MLP neurons of a small language model. Each row is named by its layer, matrix (up: input weights) and neuron, and shows model dimensions 0-127. Each number is 128 + 24 x the weight over its row's rms, rounded and kept within 0 to 255. Numbers have three digits each.
Before each neuron's rows, "fires in" lists the words (lower case) most often at its 100 highest values on Wikipedia text that the model never trained on.

fires in: "of", "by", "to", "after"
L5.up1157:133123167138147137104127167114093172071127110128142100122169099174134127131110100102123107148086126126098131112103129130149162152110123085124134174091107130149102117156084119129105156134105150145059135116148145154117135117122103135185137088114117122134122117083167121121142112083160120109138152148144129132103150148115110127127117109112116122110122143114126115126087142173139105127123

fires in: "no", "s", "raf", "yes"
L4.up261:136114132129119115108146099155159161150111137111109140144137101103083130154140116140162162120159106142170114133165092126109114162111150089154142086083121148157068099131118166154141153095126160136117122127109107131098103126134087161110110130154130145162134160152129134181117089136118134152164158145155138116106156125170151174130121169116137146100114129129167114118160122105140084121120

fires in: "and", "to", "as", "or", "been"
L7.up88:154117147088077125088135106148087083155133166168152163129160130086101140107143109125144135110117119119134105111051112138142147139134117082111088158216135113165130115136137125140147105122118143138132168150144091139146122119132124143121122120117134112052129139098089167146109149094105099116167124112131103138157142109156110121097114130152111122108109097089135110119136150160101124083116

fires in: "to", "would", "will", "must", "t", "should"
L4.up709:167114175111144112158114157140112170143140154119131156138168158135144158145168091173125140159099166111166126168062186156104116188131130156152125152114140123143143116118182145119173120108113119097159177149155129141129114115094127148119114126138125122117112138107131106126139161125124133097107133098090103143098122123137174157111117135135132119130126110070150084120135124105140112109124

fires in: "her", "him", "it", "them"
L3.up615:142098118130075163184122128121102150124102132095114145185116099112098080104096122116123096109127147100156116139090162119113079095112158143196103132155145118146141129115139114153067105133107119120116112149184106144147128147169144110139135114141149104163132117105126137115128146127126074127099098146154119143168133117143120165138162141145125128162120123142169135075134126125140089138099

fires in: "to", "further"
L5.up347:144117144151127125104153205155123089141144112126046127162150083117124172158133082139147155132137138070146125100103112175171141127116144120143132113160110113129127091106144106146169183128136117108154146135129133128134098083125118141149141127098121117118099137133126146099153165125119129106116179127121109111106121143117132130126152119148162120114144170088184148097120154111132140074141

fires in: "is", "was", "has", "be", "are", "have"
L3.up442:150118120113108139126157133117100115133167119159125119136072149129088156080133164072138155127130141143134100121071146117153167106120098106109162149133096128190141156107131137164148141142175117114125139132099111154195118145112127159149146149133126134116113131158131120143131123104105138118136085159124153127093136116097159125166113188126142136156144126122090159098150138118136094097132

fires in: "a", "the", "an"
L7.up119:141150089121185110097130093119119119151093125135096094162142145108131116107135101093104121097145164103153128155117166169143102127150138129142130150167145140146123131153120129129119159071123110105070121114142094124144120158134177118102117193108099154128153093169088140136112127129152095171109128159129101099149136143103134166105109127104099066127107134143147113122125173136112098149135

fires in: "in", "for", "with", "that", "goddard"
L4.up1204:141100143158098127096118085128144074143144125125108111142158098152124172121145103122109130132153144140134120141106067117130135131106117180103119135146124148094142138130128128107104138124111097160149138104119159139105099152167118139136126103112074114122145123133104068141160109118160149173152116141145119077136144120161137136112122161199138120132157147148156137118123176120109118134143

fires in: "of", "using", "designed", "unable", "unlike", "purchased"
L3.up576:128133107177106141159099131118153091099157138091124139158148116109127082112105123172136137116142123128128165107110120133118129165143097102160161128095111107150101109150142098175132177086115156104127139154148129121108116106106132141112121149117103091161078131105111119112121122131088140131133138119145109133137168136121124179104111123157154109133105143112072115121150142126116175128110

fires in: "of", "to", "in", "into", "his", "year"
L7.up947:133132089126185130099118124087124056156150089116166131104163108152116131145146110115143120113128145156087165130152125139159160154115144126124100100117158105146131084117150127147099138134141144107150122143101111132145121108120087134142126115135131130151128105126099104140110137125153162141131157109086153157126113123092154174125128123122105116115158171119134134098088171068123119143117

fires in: "that", "who", "which"
L4.up651:138131132161150145133097123148097129118169137090148138127127163121140113139140129121199091121093140088093116123145110113152103144139152158142083132121137106110130106101187129139124142134129064135133114108132144125123114149152145108109086108125118086131129159094140147127143143111136100108173125132137096072128102123169135152056135157138120150114173148131133135128127116146107129100120

fires in: "women", "player", "children", "men", "queen"
L5.up752:168159104112160132117143140118130088147124172181134085111112114141094129123135122117133064119098123144157124114126089109092116168145103117131122151127136125123185146115141141171159129115111170072112139130128141128104086117127104140118116111146119147125112123101136160133175101120094113129098143107127195098126113137124135129138163115153108137172118062146110096156127114116155142121153

fires in: "of", "the", "little", "oglu", "sometimes", "tiff"
L4.up10:088130145163122118108179117168100076093128133129119153130142116130097124148107123149138107132138145098132114119146123111095142139165137115125076107117099156168183082144147111129119125095144161127127123131108123100107149138118125112117123111100157100106148077162095117140134136100151147117145140135134129137115130120111152099111147188119124105139126132132125123132121111123108149215154

fires in: "its", "the", "s", "a", "itself", "their"
L4.up741:097120104124129134119134145125129174164086146128128123160100125123170063108149169129129097096119114138138142158112140129151117151133157105141088117124136097154145071161124134122118160140150127097105094131195127108122111167113098106105117100116093120165115137182100078138118145076129093117099142150118117128132148162135145124121123125093074179136105121124116139101170158155140093085118

fires in: "of"
L4.up871:132132142120126134123194146108074099059098146136149118090131123145138139147100120103090123126118106082154178138111072112139155099128135096143104124094151096104079138099163112154133115058087132108101070122096175113167110111118136151152133103121129146111138164139125151130131124157134127126120133188146126133124082101162104148101167145139158140132127106078135124122139119120120128104146

fires in: "on", "along"
L4.up998:104114124083088100129100141120142091134132130104177134138138107146136116099100129135106119165153142137107080096120138143101093122130108142135113110149156137144070083126169133126129142096144165123091123131128123084113137105138127111122117106127122073142157139117114144134105151099135113143155153166155115086161130110144109120117166127081152104128139129118084094052134156120106168160139

fires in: "to"
L4.up1101:118111145098153142113129096164151120094112144138129136126159132148133144094147118126108138113076128113124152160097094151125157148131136101137116131129141101121156129122174165128164109138167125109151175160165091121131152139122103142127134101104108110109123191125127137109154127104120131117140146158145110126115121096146103139102160120117140115104179155123138110100121131165086105090158

fires in: "in", "during", "mf", "3", "fw", "df"
L7.up566:138081118117120104081146144132122095093108105149117122131128125129166118111151110081141144135142142123172114111137157122149103143157126128158137148151130085118092117140086129125122141135164124132104115107126160174177125134161160132104094142134107170129152145121138113142145107173080154155112151172118150123142117039123141167103158143144117166098093148157130110111129100166084122137097

fires in: "no"
L3.up802:132123125132127089122124127140122099157137148094132162124122086150099153137148164104081119131142137102149144167115166114080112099128147090081113101121135126102086082126111168137131141134147134146134120107131121121118115130146123105086131130091137153123117195139126120103150081135117126142114124148143151123125118102126140145104104134148139141110127167109143108135166109159115109134110

fires in: "of", "the", "in", "neighborhood", "his"
L4.up1182:074134102150110150108168131113159099091161104102128166079159128135180141094137130100149133103160135138125144120149107133117131115123157128140126121166119154108125084142155118102099106134122161138129071121137135126151134158160134127123129109120162123077099151149138098136160114138105117125123165112116163113111118125113156113126115137123156113135133145128119151148134086153153148158094

fires in: "to", "for", "of", "by", "despite"
L7.up685:133119131094155106161128114150140156155154125102107138124136133112091113131115154121131142150122119144124130076141156151158155104138129130139142137124143142076128109141115092140092135146107128073117189136165147103131153124118111153159133162083131153126163158101139108135144174143148147100119127124110146124140136150092143150070103162135167119109092136133128085163143109094145140165124

fires in: "on", "once", "to"
L7.up287:148139139118105113113173135157158125128118128092137140117112096166156136114108137137100137158142152161084100111097161112152140102167104085122134125120117090124064127117144105110118109114136092134102112105136113099140112089114077090139114142121119146132130176125152115157193154104133097096091105103101133139127139105127148109106149167088134110119169185108110087161154115133141139132128

fires in: "women", "children", "men", "people"
L7.up1021:113149125076115093132167118140116123139101127144131123152123103134143160082148120150124086121103114120139127133143110141151140079183115173095146154150136104135100141117135121167158134119145179116129126158135140109146118111145144099102142070131092132086093104085164138135154124150129105136139127097137164155116101116111087132137141141111101121138110155141124085140149122151171112151135

fires in: "also", "has", "been", "he", "have"
L7.up1469:144119185138152114116136157145120147082113115128139161116113085154151126101113170154122114109131132101129140103085127084176142119100166168113138155145142129162121088140159092138134116165173086120137130144144149180120117137160118147124116149138101106098156121143080137120131127086126126125138130143114133151121144154138114104124139174173144117124094149110130151145173145123146097103109

fires in: "in", "of", "for", "studied"
L7.up95:082189097164119055081135139155137067109126119114182146130128138155103117138130141117109146097140142165130136110152073171151141109089133128144140128100075177131123147124156118125135152107111137145135135150125116143178108151107111122181126150102100148107143108112115136090111150148127148141103141124138136135115081147192141115128148168122111135135138104155095117129133164118113160156096

fires in: "of"
L4.up1471:114143145126134123145115153156104099167117118117118168109135072123126122159126151091136120113134109124115127162126104145131126127075161119131080130154163128112115155157148121149078155124100142110088141101122173125136130086113118091136163140146119144116129097124107107124146091115102134109131080085100135152121105130156097152137160160100065114109140154173129152120167099161141158147093

fires in: "about", "than", "over", "least", "approximately", "of"
L7.up683:125128141127122149087158119140144088153105093131127092071165136120108097122142132162109104108118175106073112152105144120109148125152141111102125101173084118110177119173127122129092096100128136145148152106136141128121144130106132133134153114094120130103130151108121114116145171135124118134145160123137114149125147115112080101097159160130142118137137139146178078112106103177086101123134

fires in: "on", "of", "born", "from"
L4.up626:143114135122097134116138106134159082154124146118153148131126107141122129133114126132148131092104139109144129112148145130112089130087131141087107148181152127124080111125128092158105161117124111124099119159130151106154133067162156110146111102135095118100144151105169107097133105148164144099138112134109098118140118072127136135103099128106100095129166141144089089119137126120137126153119

fires in: "of", "in", "into", "cape", "often", "to"
L4.up1152:157084125116133081088118135125109076090122118154145120144121109129146155171145103120101137118123132137129123104124167138114171132100167128119106094076116117128147098142126139134140134126117120125127143150169113110114104095160144165114117114138096153124132124124119108127146090130133111151101153151088159130137144129119095141109160111146107137152137118148152137130149148110106118093161

fires in: "in", "of", "by", "from", "along", "well"
L4.up1469:135107097114209095103123112114136153128155124104149167102158094128111112139118108090117170122147134175138120156135167152134150146146094094123107136152143178128104097121113113151074161162159143104140098149115113050129087082140119105102094115132137093099123143097119140156109139097147146114114137142097120156122168138065106141091147128135089097093124114094137130076137104139119104117142

fires in: "was", "is", "be"
L3.up286:125129125125099151115164134147169074108116132148117148130146138166113114105084108115129115139138127141147132094101117129128075143133125126102124110131134103121128136110114144135133094152120086137090093127120118130138122146110167088105147174132130149093080129147158112110107132104122134129133127164151159115156200096126128121156135112121146108125116173146082133119160138130155136166127

fires in: "or", "and", "key", "linfield"
L3.up654:139112129106104143105114128095153110129104110155147138092132129125136169160148145140154120137103113127109139085129136122145119145163139150146105095140103118152141097121164127159129118121123129152134133140137134138101137172118115115147102102121159075083157097108154114173092130137103135136160121154101123186131169148189123151152119115119145159092176128149135111105126182139108112116107

fires in: "after", "by", "without", "as"
L7.up273:109106127107140105086146112131175130147133177144119158126165081131141158130159098101147177123114095117080125159101115125118116110107138082091110209115150119119136140119096135112104170113104108114124138060148114135121152142126110166144134130118078142117076139110131110107175116089143119116102122117133105113102102123159121101100124141153143149158115135130099133154153097152102102118139

fires in: "at", "from", "to", "connections", "connects", "via"
L4.up1534:078156122127140135134123133114152119108119119099162110121157132134085131113106099154107124148103139107128105119082112146138112112150099096123143131108151102107113119153123070155129083116100123137125119131099154117131106165112122149126117090102143151114107134133140084142115147144116121181145152122115121086127144111173114131084149126113069066114201141126084100135094127147149149143176

fires in: "the", "of", "in"
L7.up1270:097159122124119141093119150152083104112063113125112099107110142143095137142158151123106126134149168151087140115097086177171113129103129083069087105131133132160160149120126128128098123091149090173184091140066152133154117146119128126142135136105107124114171123184149124119103127152182131144152118120102153155112122145120124116141182124076113139114170133135142122137146128144168158107116

fires in: "to", "from", "by", "of", "after"
L4.up1412:178137138150148134085163139145104160072105125136151106109115115132149149097096126124109160119110180124120127117082126114149106116118149173143133157112100115070111125115169116143112117143112177136107118119149103107134120125101121117122113140112155113151097124109145152121171149127087113075132141094175199143145171159122131169098121118125113137131151148118129129116105125094107116132121

fires in: "was", "as", "remained", "in", "served"
L7.up1062:155147140160134134095119111139155113100118116139130109146173102097121158111136084094127153135079129145096182116199107116150084116135110141124096118126139111150143089154151105160129126179152126170159158185128136142134115142113139138117161133144119141084128127104140117125113147096178099134111148122152141120137166101149129102134156119138130108150123142105154114149168130153133158147101